Weights of a small transformer language model.
Architecture: RMSNorm before each block, rotary positions, biases, untied embeddings, normalized queries and keys.
Training: a variant of Adam for these matrices, 451M tokens, 6887 steps.
MLP neurons of a small language model. Each row is named by its layer, matrix (gate and up: input weights) and neuron, and shows model dimensions 32-95. Each number is 128 + 24 x the weight over its row's rms, rounded and kept within 0 to 255. A neuron's up and down rows have the sign that makes its largest values positive.
After each neuron's rows, "fires in" lists the words (lower case) most often at its 100 highest values on Wikipedia text that the model never trained on; "fires on" lists the tokens most often at its 100 highest values on Wikipedia text that the model never trained on.

L7.gate11 [127 111 147 125 121 174 149  98 113 140 113  92 129 107 173 108 125  97 138 107 109  98  39 141  96  97 147 131 122 153 140 116 133 120 135 165 122 104 118 118 133 111 122 103 104 106 111 131 162 121  91 110  96  98 147 132 137 146 150  94  95 155 105  82]
L7.up11 [132 148 157 147 122 135 139 138 157 101 141 122 134 108 156 121  96  79 117 102 121 130 131 131 146 109 173 173 120 118 115 140  84  71  91 100 151 121  87 168 161 137 117 120 119 177 101 112 133 145 126 130 127 164 104 123 147 175 111 169 139 106 104 158]
fires in: "and", "its", "1", "or", "his"
fires on: " and", " its", " or", "1", " his", "19"

L2.gate141 [ 90 142 109 147 133 124 140  82 125 176 146 107 139 149 140 157 161 184 107 108 151 132 114 144 113 104 162 137 139 149 128 131 108 100 103 129 130 142 119  94 116  77 104 106 114 147 133 131 167  94  81 135 143 156 155 110 130  77 148 129 104 109 120 105]
L2.up141 [114 116 117 136 135 142 152 143 104 130 149 117 123 123 127 142 127 167 134 149 122 195 147 141 102 146 149 133  89 108 124 150 114 112  91 166 164 116 119  87  93 128 137 138 147 117 129 121 106 124  84 154 189 129 146 168 146 126 170 136  85 111 108 113]
fires in: "however", "following", "participants", "brought", "failure", "1999"
fires on: " However", " rem", " however", " particip", "ollow"

L7.gate445 [162 117 161 173 103 154 122 134 151 127 137 132 134 177 151  96 134 159  94 106 165 116 153 147 106 116 133 122 124 136 104 118  96 125 114 159 105 140 159 136 113 167 123 118 113 139 109 116 124 145 123 125 120 103 120 138 136 120 122  90  98 114 122 152]
L7.up445 [133 131  85 115 144 126  71 100 140 142  92 149 123 110 121 105 145 137 125 126 110 145  95 151 166 122 140 111 118 124 134 124  84 112 139 105 134 110 107 134 130 128  85 152 154 114 133 115 102 138 109 129 129 142 107 113 167 114 117 122 179 109 148  79]
fires in: "to", "norfolk"
fires on: " to", "f", "b", " m"

L7.gate1361 [103 127 116 158 143 130 120 105 143 129 165 104  88 110 185 118 204 157 104 128 149 142 122 138 167 124 109 140 101 136  93 113  88 140 145 171 133 124 114 110 127 146 127 166 102 140 110 135 119 121 106 121 150 129 126 181  92 119 133  94  89 159  88 164]
L7.up1361 [ 96 160 117 188 147 119 149 104 114 104 118 131 105  85  91 153 112 110 155 103 117  94 144 155 134  83 132  53 108 161 162 127 108 134 139 117 180 135 131 129 143 127 116 113  99  89 160 116 168 145 125 112 114 133 160 132 123 144 111 146 155 105 119 108]
fires in: "as", "where", "if", "which", "how", "when"
fires on: " as", " where", " which", " how", "f", " when"

L2.gate1177 [114 100 127 118 135 141 145 143 137 150 126  81 127 180 142 135 133 105 123 139 169 171 122 112 120 151  89 158 132 142 176 123  96 124 143 132 122 156 129  69  99 130 104 148 135  79 138 132 100 144 101  98 191 109  92 122 114 151 154 127  93 111 191 121]
L2.up1177 [123 145 122 154 154 127 123 138 176 106 102 138 128 157 116 134 104 155 138 131 136 156 151 121 143 123 114  90 129 162 106 120 115 148  73 158 112 160  88 139 170 141 148 136 177  92 123 150 122 172 134 135 107 144 134  86 137 124 136 142 127 185 125 116]
fires in: "18", "19", "17", "16"
fires on: "18", "19", "17", "16", "13"

L2.gate1033 [ 88 155 104 150 125 176 113 129 120  96 161 148 152 134 143 149 140 131 121 111 164  95 134 146 100 129 121 145 119 121 105 147 150 162 118  82 152 161 109  95 117 134 117  99 137 160 108  89 113 107 146 121 126 122  71 160 124 169 135 121 120  92 131 137]
L2.up1033 [124 139 135 150 122 164 172  86  98 111 107 100  79 116 113  69 129 154 103 150 140  98 123 141  95  99 132 165 102 128  97  82 101 127 101 153 176 154 121 150 115 101 116 126  90 153  99 145 154 158 126 174 128 125 100 165  85 124 153 167 118  95 119 113]
fires in: "however", "what", "but", "if", "because", "thought"
fires on: " but", " what", " However", " if", " though", " because"

L7.gate407 [140 160 135 109 147  88 124 144 142  83 135  95 126 133 153 129 126 148 132 161 100 130 144 114 113 106 141 122 173 121 115 104 151 115 137 107 110  77 171 121 103 123 124 119  97  82  87 100 130 146 116  93 126 153 126 106 158 126 127  88 143 137 108 150]
L7.up407 [166 131  74 137 145 155  91 107 142 114 102 109 141 179 118 104 102 135 130 117 121 132 153 145 113 121 154 162 119 136 137 106 101 100 107  95 123  94 174 137 128 152 102 148  82 144 154 131 131 147 106 134 123 145 110 138  99 117  88 151 173 113 118 110]
fires in: "to", "tower"
fires on: " to", "19"

L2.gate84 [131 124 127 149  90 113 112 130 142 119 165 110 134 100 143 121 157 117 152 146 113 131  99  98 128 100 106 151 167 113 165 153  92  89 117 119 164 136 128 135 130  77  60 102 115 106 123 120 150 164 161 143 141 116 133 131 127 154 116 124 178 115 153 120]
L2.up84 [143 136  86 144 131 119  86 111 121 117 149 156 101 131 112 120 143 128 169 108 128 140 144 128 107 129 124 100 130  59 125 137 168 142 123 140 187 136 121 161 159 129 148 117 106 108 119  89 128  75 118 135 164 107 139 162 145 138 108 127 144 129 107 133]
fires in: "city", "law", "period", "world", "country"
fires on: " law", " city", " period", " world", " class", " country"

L2.gate661 [140 113 119 140 156 143 133 133 114 118 119  84 145 135 120 131 128 139 113 137 144  91 128 111 102 140 124 110 115 149 147 137 114 115 129 110 106 165 108 135 116 169 106 100 127 131 127 138 148 103 126  89  86 151 145 134 146 119 129 144 160 111 154 114]
L2.up661 [133 114  94 147 175 141 113 116 111  98 128 127 213 129 151 122  89 139 116 187  94  94 125 118 128 115 168 134 133 130 105 106 109 127 111 144 124 132 133 136 121 148 125 109 104 147 145 143 124 132 114 156 108 120 105 150 110 113 117 182 148 122 117 137]
fires in: "however", "but", "so", "thought", "though"
fires on: " but", " ch", " so", " however", " However", " though"

L2.gate1246 [152 120 120 115 177 124 139 102 151 107 122 126 125 110 104 142 125 132 130 100 148 136 125 100 124  85 111 133 127  88 135 150 133 121  83 135 124  94 125 162 135  93 136 144 141 112 127 130 123  97  98 131 158 125 145 136 212 111 135 146 116 154 117 128]
L2.up1246 [126 156 115 125 168 125 118 153 158 134 165 107 116 114 131 157 145 124 103 112  92 101 144 111 125 142 134 128 145 149 104  90 142  86 142 134 144 102 111 132  88 169 150 121 109 147 163 183 116 111 124 180  82 125 171 138 140 139 130 139 102 135 127  98]
fires in: "2020", "2000", "2007", "2001", "20", "2005"
fires on: "20", "19"

L2.gate1280 [114 109 147 115 139 102 131  97 136 142 175 104 127  99 176 131 121 107 148 143 139  97 148 117 143 162 114 111 118 119 137 141 149 184 125 138 129 150 127 168 157 158 117 142  98  79 115 111 100 184 111 129 102 150  76 125 128 128 130 125 129 111 107 159]
L2.up1280 [ 89 109 161 154 114  75 161 141 142 129 100  70 115 116 113 124 134 107 134 115 121 119 138 153 137 127 116 139 146 117 159 120 111 150  97 141 142 135 133  97  86 138 153 156  90 135 153 100 121 146 122 108 148  78 118 138 104 157 139 153 118 145 125 116]
fires in: "2017", "2019", "2016", "2020", "2018", "iridescens"
fires on: "17", "19", "16", "20", "18", "ens"

L2.gate1416 [112 120 152 127 118  88 120 130 153 136 116  93  86 104 122  72 161 136  88 105 144  86 103 125 146  89 136 111 138 152 135 109 107 118 125 183 136  95 123 103 121 125 114 152 133 124 143  93 162 118 104 164 151 115 141 129 118 107 159 148 162  89 153 140]
L2.up1416 [136 154 130 168 130 153  92 128  87 119 164 102 110 145 124  94 117 127 135 144  63 105 141 136 101 119 139  88 152 138  88  93 131 167  87 160 131 129 111 108 116 122 111 161 144 155 156  88 111 116 139 106 142 107 145  75 146 115 166 121  94 124 134 130]
fires in: "one", "each", "another", "other", "every", "mother"
fires on: " one", " each", "other", " other", " every", " another"

L5.gate1104 [129 143 147 134 159 111 146 125 148  92  91 134 101 164 102  96 102 153 142 109 160 115  96 108  73  88 132 128 129  90 147 107 108 109 142 133  96  98 111 139 131 109 119 121  99  95 169 131  99 114 120 136 104 139  97 121 105 102 152 115 121  90 187 142]
L5.up1104 [158 106 116 116  89  70  86 189 115 116 133  98  83 118 154  93 109 179 147 129 115 112  93 134 137 127 113 150 127 123 160 130 144 152 139 146 133 146 117  97 125  99 130 162 151 150 106 125 101 146 115 174 122 137 136 138 142 210 129 110 154 103 159  83]
fires in: "would", "to", "sinfonietta", "will", "if"
fires on: " would", " to", "in", "n"

L2.gate176 [116 144  94 166 130  95 135 111 117 108 142  84 177 137 139 148 110 139 131 150 129 140 132  79 103 118 105  98 150 139 158 143 115 131 103 123 122 104 131 101 129 115 144 150 115  86 108 169 106  96 117 134 132  76 121 104 117 121 133 136 120 124 116 165]
L2.up176 [132 148 140  88 135 139  94 139 114 147 109 113 155 128  97 117  97 123 142 141  99 144 132  79 187 139 139 118 116 120 146 137 139 109 101 113 136 142 114 110 115 128  39  99 137 117 146 132 160 107 108 150  93 133 160 130 135 158 171 116 122  95 146 157]
fires in: "began", "started", "continued", "went", "returned", "launched"
fires on: " began", " started", " continued", " went", " returned"

L2.gate668 [126 107 129 127 168 104 141 160 100 143 136 125 125  96 163 124 126 149 159 111 164 195 113 138 118 144 110 110 115  93 128 164 121 126 125 141 150 169 117 140 135 155 104 170 160 123 117 102  98 148 103 126 130 116 181 119 121 106 136 119  85 157 148 120]
L2.up668 [ 98 151 166 162 126 129 108 136 121  96 146 128 111 128 133 120 125 128 118 128 119 108 112 104 105 115 153 135  98 172 175 160 166 108 141 162 159  71 104 119 137 144 155 133 154  86 142 138 124 138 108 145 104 132 112 156 155 171 142 172 140 126 129 116]
fires in: "2021", "2023", "2020", "2022", "2018", "2019"
fires on: "21", "23", "20", " reg", "22", "19"

L2.gate615 [142 114 104 129 167  91 140 145 116 211  93 136 134 111 176  87 146 170  88 123 137 122 136 124 148 130  94 140 130 183 107 144 101 118  80 128 119 105 143  83 131 130 150 131 102  87  90 102 101 162 124 124 159 121 137 142 167 147 157  99 127 116 161 129]
L2.up615 [124 119 160 111 186 105 183 116  95 171  66 110 150 138 147 159 152 180 141  82  98 146 152 143 149 142 115 144 117 177 121 119 111 168 122  95 158  78  91 102 147 152 127 116  86 102 134 101  88 177 117 116 144 135 125 103 173 137 104  86 119 143 146 133]
fires in: "18", "17", "16"
fires on: "18", "17", "16"

L2.gate1173 [125 133 109 133 120 164 151 123 115 123 136 139 140 150 113 157 118 116 114 151 105 163 116 118  91 145 107 192 142 130 103 133 136 151 173 121 129 120 127 151 130  82 149 109 105 117 100 139 134 133 164  89 133 128 154 127 149 136 142 163 237 143 155  95]
L2.up1173 [167 107 112 149 113  98  69  98 142 107 166 120 125 120 155 130 116 154 123 134 150 156 116 119 121 144 174 185 133 143 123 150 168 116 109 112 132 124 118 132 142 140 136 106 152 160  77 115 132 111 178 101 111 158 156 133 152 115  94 106 130 122 104 124]
fires in: "city", "division", "county", "town", "league"
fires on: " city", " City", " County", " Division", " Town"

L7.gate228 [ 85 115 158 146 153 156 112  86 174 154 154  74  90 145 149 112 159 114 132 114 164 133 151 154 162 125 106 101 144 150 165 122  99 120 162 158 111 121  92 118 129 144 117  57  68 154 143 110  96 149 164 115 103 112 101 150 125 148 155  95 120 126 166 140]
L7.up228 [105 145 125  57 117 148  97 164 109 118 143 125  82 152 141 105 110 133 183 104 106 132 119 147 103 122 106 165 103  94 149 149 130 106 130 131 122 162 130 126  91 171 120 126 110 111 115 176  75 144 130 115 150 109 115 172 134 106 136 130 141 145 134  89]
fires in: "its", "s", "their", "her", "his", "a"
fires on: " its", " their", "'s", " her", " his", " a"

L2.gate695 [ 96 114 127 137 156 129 167 155 165 123 128 116 103  97 128  94 174 146 119 155 112  89 129 176 134 152 138 133 139 105 130 127 110  93 129 144 125 128 111 110 117 114  75 108 142 103 121  97 164 140 145 132 156 142  95 140 117 147 150 126 118  65 145 146]
L2.up695 [111 136 171 138 143 147 153 183 146 139 144 141 135  71 161  96 135  92 135 142  61  98 135 164 107 116 112 108 162  98 105  64 152 148 129 155  96 145 130 135  86  67 100  98 160 156  91  94 153 129 139 131 131 137  97 111 140 137 126 158 110 109 131 148]
fires in: "one", "each", "every"
fires on: " one", " each", " every"

L2.gate864 [111 206  95 150 147 131 133 116  96 106 111 146 131 129 147  88 133 103 123 129 107 137 162 116 164 107 122 138 122 115 121 116 137 108 158 140 114 133 140 116  86 107 127  78 125  81 123 121 127 115 155 101 126 122 140 115  79 124 127 131 134 123 152 171]
L2.up864 [154 136 178 117 151 105 162 128 151 160 125 146 105  67 148 136 141 131 105 136 111 137 157 146 129 115  99 132 182 121 150 106 159 121 118 150 150  92 113 100 119 126  74 127 104 120 163 136 154 135 136 102 131 153 112  96  94 125 154 155 165 122 120 139]
fires in: "october", "july", "november", "march", "june", "september"
fires on: " October", " July", " November", " March", " June"

L2.gate302 [120 152 152 110 111 119 149 175 109 108 129 123 117 138 165 105 140 139 147  91 159 151  95 100 138  94 162 125 123  94 127 157  80 167 128 133 161  92 115  65 126 165 104  87 176 130 104 100 147 131  91 154 135 131  97 154 151 150 124 149 133 134 116 162]
L2.up302 [132 152  98 101 171 123 148 128 119 107 114 111 121 165 173  86 142 107 120 128 157 146 108 157  44 144 122 101 149 145  83  97  93 135 120 129 167 102 104 136 160 123 168 197 119 134 127 166 125 127 140 137 131 121 137 152 151 107 158  89  88 132 126 147]
fires in: "women", "out", "children", "girl", "outside"
fires on: " out", " women", "irl", " children"

L2.gate428 [172  99 141 129 152 137 123 144 101 144 158 138 104 125 122 134 112 120 128 113 146 136 148  76 129 133 114 120 131 107 135 119 140 144 146  94 111 113 135 147 111 165  96 130 137 121 146 138 138 139 123 107 137  87 130 158 120 117 108 125 166 175 129 150]
L2.up428 [161 127 147  90  85 158 126 140 151 115 157 166  93 108 137 117 102 123 124  98  90 155 149 123 136 124 173 128 108 149 138 149 114 104 153 142  82 126 125 137 121 166 142 165 126 141 137 144  96 129  98 147  99 122 126 148 179 125 118 140 116 134 144 133]
fires in: "national", "professional", "footballer", "international", "political", "nationality"
fires on: " national", " football", " professional", " political", " social"

L2.gate389 [164 104 148 114 100 104 154 153 121 178  86 121  79 139 115  95 134 153 115 148 100 174 161 102 178 146  78 140 126 151 148  62 121  64 126 146 150 128 136 139 133 147  70 118 164 150  88 132 137 119 140  97 111 168 176 109 138 121 123 130 140 113 129 142]
L2.up389 [127  97 163 118  98  84 146 117 120 143 123  91 107 118 148 127 106 127 103 143  76 130 132 112 168 127 123 130 174 115 171 126 112 114 138 106 131 126 143  98 136 117 130 107 124 121 123 116 118 139 158 107 119 135 149 130 118 131 114 141 183 129  97 158]
fires in: "january", "february", "december", "july", "june", "september"
fires on: " January", " February", " December", " July", " June", " September"

L7.gate828 [114 111 159 134 136 136  82 110 151 118 132 123 130 119 156  90 121 174 113 123 171 111 100 165 115 133 166 133 151 173 154 137 155 144 138 117 157 150 153  82 153 167 152 134 139 138  74 124 150 138 147  64 115 112 167 104 105 139 112  89 110 142 134 125]
L7.up828 [106 192 120 151 160 110 178 158  93 161 150 122 152 126 175 163 104 124 103 120 155 137 116 168 112 171 119 145 129 122 106  91 137 130 111 118 122 116 128 133 120 124 117 121 150 155 102 129 129 149  84 131 136  94 126 144  84 163 149 150 121 148 164 100]
fires in: "was", "to", "never", "were"
fires on: " was", " to", " p", "ly", "ever", " were"

L2.gate1476 [154 136 173 155 112  88  94 140 123 114 119 126 179 115 146 103 104 139 132 134 152 114 102 114  72 124 105 114 128 111 172 120 127 118 123 124 117 122 183 102  96 129 175 123 165 157 152  93 211 104 103 176 140 131 112  88 107 106 158 128 163 101 137 111]
L2.up1476 [147 145 138 137 135 119 136 146 131 123 172 122 132 122 101  96  83 163 175 162 124 106 124 143 132 121 120 154 160 123 109 175 136 139 111  91 128 158 115 133 131 111 109 108 123 120 134 128 128 121 127 119 113 121 163 148 139 122 126 106 114  70  83 138]
fires in: "began", "started", "continued", "went", "led", "continue"
fires on: " began", " started", " continued", " went", " led", " contin"

L2.gate476 [142 139 135 128  80  97  93 113 162 106 117 142 152 142 131 117 113 136 137  99 111 100 119  90 122 116 102 166 144  82 128 127 103 155 126 118 146 117 103 106 117 141 135 131 106 124 165  70 130 104  86 148  90 127  96 147 142  70 160 153 103 100 138 148]
L2.up476 [125 118  91 156 110 169 135 177  79 135 175 118 162 114 113 108 128 143  99 180  94 126  99 115 135 119 119 163  89  94 105  98 115 152 121 113 115 148 113 121 127 122 113 108  96 138 103 138 142 144 121 130 145 127 119 116  91  75 128 146 152  79 131 148]
fires in: "but", "found", "although", "thought", "though"
fires on: " but", " found", "though", " though", " But"

L7.gate264 [124 154  89 171 151 144 158 151 141 131 127 126 153 162 120 148 117 107 149 165 147 121 128 107 122 106 137 117 136 128 119 137 103 172 131 134 125 141 132 109 101 136  86  74 103 131 133 112  81 148 106 103 117 168 155 137 138 122 140  95 114 132 131  86]
L7.up264 [151 174 114 174 103 105 110 142 145 128 160 135 106  92 110 154 141 112 138 107 156 128 114 112 110 141 131 144 158 128  82 137 147 161 160 161 116 156 158 121 112  87 112 163 132 131 140 113  97 125 115 154 110 130 145 166 149 145 136  94 111 113 142  94]
fires in: "and", "to", "but"
fires on: " and", " to", " but"

L2.gate953 [115 157 107 127 115 170 124 101  84 131  91 126 174 136 145 124 134 126 133 132  86 113 179 115 141 122 127 155 160 166 143  87 112  85 174  96 133 123 117 128 102 107  98 148 136 114  85 104  87 121 111 146 136 123 155 135 134 120  99 133 148 112 129 102]
L2.up953 [138 152 124 139 122  69 141 132 104  83 101 131 148 176 156 128 102 151 113 122 132 146 135 138 107 118 121 126 165 123 160 150 117 113 104 112  90  81 133  99 138  90 131  80 143 139 122 162 130 120 108 144 120 160 152 137 125 169  99 127 153 108 123 126]
fires in: "city", "town", "camp", "province"
fires on: " city", " City", " Town", " town", " camp"

L2.gate1197 [155 151 127 146 145 125 171 141 120 143 138 127 114  99 140  89 154 120 115 106 121 131 130 105 103 136 147 121 130 143 146 152  86 126 158 118 137 105 110 122 164 130 127 118  88 116 127  99 168 116 142 159 133 112 139 139 199 151 106 144 150 144 101 130]
L2.up1197 [129 149 146 134 142 129 137 133 118 139 133 194 132  82 135 105 114  96 151 101 100 173 123 155 113 140 123 120 130  95 160 126 130 122 163 145  88 110 169 108 117 137 124 161  97 153 134  68  63 106 137 134  86 111 148 148 129 172  60 116 188 146  66 141]
fires in: "city", "club", "town", "country", "local", "world"
fires on: " club", " city", " country", " town", " local"

L7.gate1280 [151  94 136 150 118  89 132 159  98 142 105 142  93 137 121  81 105  92 151 131 108 162 140 151 115 123 130 101 163 125 111 110 146 120 143 130 121 140 105 125 116 127 128 143 115  84 105 147 118 127  81 114 100 138 134 149  82 130  98  85 172 149 165 137]
L7.up1280 [122 137 104 155  96 107 146 136 129 167 123 163 149 124 153 149 173 139 145 125 120 160 116 176  88 160 113 145 142 148 114 158 152 130  83 135 161 120 123 116  90 151 155 109 166 164 133 101 150 108 108  99 132 131 159  91 108 115  89 117 154 156 136 123]
fires in: "the", "at", "under", "to", "of"
fires on: " the", " at", " under", " to", " of"

L7.gate1477 [131 171 146  74 174 114 140 109 132 110 158 130 127 156 153 147 122 110 121 126 151 126 116 162 123 108 153 144  98 152 131 142 112 152 179 115 121  60 142 162 150 159 121 109  98 148 112 109 132 113 169 125 111 140  95 133  96 137 129 158 175 137 106 153]
L7.up1477 [142 159 122 130 144 101 167 107 126 130 151  91 140 117 176 178 140  94  87  89 164 171  85 153 125 153 150 121 100 131 123 113  93 123 194 131 140 133 109 133 143 115 159 108  98 149 132 136 142 120 147 100 100 121  72 129 143 179 144 146 119 114 124 135]
fires in: "and", "s", "of", "in", "on"
fires on: " and", "'s", " of", " in", " on"

L2.gate45 [ 99 108 169 100 138 102 157 140 137 155 128 100 106 145 105 133 130 146 138 103  88 143 122 167 155 169 123 128 112 131 139 162 109 156 150 143 103 114 126 132 171 150 102 122  95 118  85 130 141 157 122 133 125 154 110 140 139 131 115 162 141 136 109  92]
L2.up45 [ 99 137  87 155 148 108 154 158 138 154  95 107 119  88 151  92 128  95 139 141 153 127 159  94 106 105 105 102 137 129 154 140 147 158 133 144 150 130 113  61 108 104 101 181 149  76 163 113  81 132 188 145 135 136 136 123 145  97 155 117  95 127 156 128]
fires in: "2019", "19", "2018", "18", "2020"
fires on: "19", "18", "20", "ab"

L7.gate655 [110  83 139 139 132 127 159 154 112 141 110 127 174 171 151 146 168 120 122 153 111 123 142 123 138 137 116 136  85 148 119 129 128 115 156 152 133 135 106 142 166 122 166  91 119 106 118 125 148 117  91 145 112 141 132 167  96 129 156 132 121 152 112 130]
L7.up655 [137  99  87  89 155 148 115 140  90 140  77 215  95 135 101 116 125 112 148 129 149 114 122 177 158 100 129 156 114 142  95 124 155  90  78 176 160 164 120 138 130 176  76 115 104 120 155 163 132 149 154 173 127 158 118 114 136 148 122 112 164 142 141 113]
fires in: "of", "in", "for", "the"
fires on: " of", " in", " for", " the"

L2.gate586 [128 120 182  97 137  76 110 139  97 122 118 125 121 150 142 113 136 166 161 132 108  96 126 109 164 100 127 106 116  49  85 121 145 149 127 139 143 125 133 131 166 157 134 131 106 101 174  89  99 126  92 142 113 132  93 153 117 145 129 132 131 112 118 158]
L2.up586 [108 111  88 100 115 140  71 167 123 103 141 159 100 140 146 130 130 193 140 123 128 130  85  58 142 157 119  98  96 105  87 142 120 109 109 155 161  88 152 135 137 152 158 124 128 167 143 134 144 129  92 176 144 122 135 141 132 125 141 143 130 162 103 126]
fires in: "women", "people", "children", "championships", "students", "individual"
fires on: " people", " Women", " women", " children", " Championships", " students"

L7.gate1487 [ 94 126 112 128 126 148 126 118 146 123 145  81 118 116 121 133 122 115 119 137 171  69  90 143 141 138 143 144 129 121 130 132 116 121 116  99 108 106 128 120 144  99 111 101 130 135 131  64 137 128  97 127 158 102 139 119 133 164 136 137 151 126 178 132]
L7.up1487 [148 123 155 159 159 125 153 174 167  92 129 144 136 125  55 116 143 145 157 111 121 114 116 129 145 174  79 115 133 132  93 116 133 141 148 134 105 149 135 135 133 141 123  95 116  98  94 179 124 153 137 115 118  98 126  82 121 139 154 112 111  97 138  69]
fires in: "one", "first", "only", "that", "following", "next"
fires on: " one", " first", " only", " that", " following", " some"

L2.gate199 [108 117 139 125 151 145 160 134 122 168 122 120 141  87  96 106 158 138 120 142  91  85 121 153  73 105 152 158 133 155 114 139  92 111 143 164  98 137  85 125 114  87 109 110 145 136  96 157 166  76 118 117 135 137 136 117 129 106 126 141  96 172 122 150]
L2.up199 [120 131 102 109 118 117 112 156 135 162 138 124 134 137 124 112 131 134 151 102 121 129 109 104 130 117 122 151  87 128 137 150 127  75 139 135 116 129 137 127 102 190 150 157 125 137 116 141 132  93 139  98 141 136 105 185 115 131 140 115 164 133  81 136]
fires in: "they", "them", "their", "its"
fires on: " they", " them", "ight", " their", "56", " its"

L7.gate668 [ 87 124 136 110 119 116  89 131 110 126 115  86 125 176 124 107 134 139 149  97 123 109  92 117 173 153  89 148 113 148 135 100  89 154 101 172 124 133 139 113 110 111 125 133  83 124  86 151 160 140 198 127 140 135 115 137 105  69 151 138 142 113 117 142]
L7.up668 [131 128  84 161 122 182 186 163  91 150 128 119 135 125 142 144 182 145 138 129  86 118 158 124 127 142 163  99 114 113 121 130 117 114 126 121 135 150 128 110 100  90 131 112 160 165 135  87 151 109  88 135 165 154 178 122 127 124 109 119 123 124 129 108]
fires in: "of", "first", "only", "which", "how"
fires on: " of", " first", " only", " which", " how", " species"

L7.gate1248 [123  80 159 154 132 121 140 158 147 171  97 127  51 140 130 119 123 102 139 127 127 139 118  85 144 160 118  90 124 155 176 163  98 156 148 147 116 158  83 159 160 102 141  73 103 128 110 145 107 110  99 174 137 124 125 145 146 125 133 131 155 113 129 161]
L7.up1248 [ 81 126  79 116 134  68 111 115 155 128 136 153 147 138 119 107  68 154 178 161  91 147 139 107 104 153 150 151 105 155 151 130 122 139 133 162 112 181 106 137 140 133 108 143 153 128 123 158 128 100 114 112 131  86 117 116 170 155 107  93 180 147 136  94]
fires in: "the", "of", "for", "graham"
fires on: " the", " of", "ur", " for", "ra", "a"

L7.gate530 [130  86 145 134 139 141 121 135 141 151 116  99 128 150 130 126 113 108 101 109 148 140  90 118 128 113 124 149 125 106 116 139 104 178 144 185 138 146 103 135  91 142 157 120  98 173 104 156 121 141 144 122  85 140 100 133 161 147 115 129 130 138 124 142]
L7.up530 [129 111  75 149 153 177 131 127 140 128 152 111  85 129 165 151 127 125 114  94 131 151 113 108 158 132 173 143 118 121 170  81 134 141 146 114 124 180  95 159  87 109 127  84 116 141 157 133 123 147 148 137 161 140 151 137  91 160 169 148 128  97 115 124]
fires in: "s", "his", "he", "film", "and"
fires on: "'s", " he", " his", " film", " and"

L2.gate1270 [ 75 156 130 136 118 122 144 141 137 127 180  86 124 114 143 163 143 112 148 106 168 137 154 144 152 109 107 149 183 114 132 187 120  75 103 113 117 129 101 167 116 165 107 140  75 106  98 122 113 108 149 144 102 145 125  96 133 121 121 132 147 160 155 145]
L2.up1270 [ 97 147 126 130 116 149 148 135 178 122 192  98 118  93 104 154 146 136 172 107 153 149 158 157 149 121 107 168 152 106 118  87 165 112 110 165 131 153 102  74 125 120 112 102  59 115 151 133 104 124 154  97 111 122 135 120 148 126 155 133 140 155  88 143]
fires in: "part", "first", "group", "ships", "parts"
fires on: " part", " First", " Part", " ship", " Group", " Lab"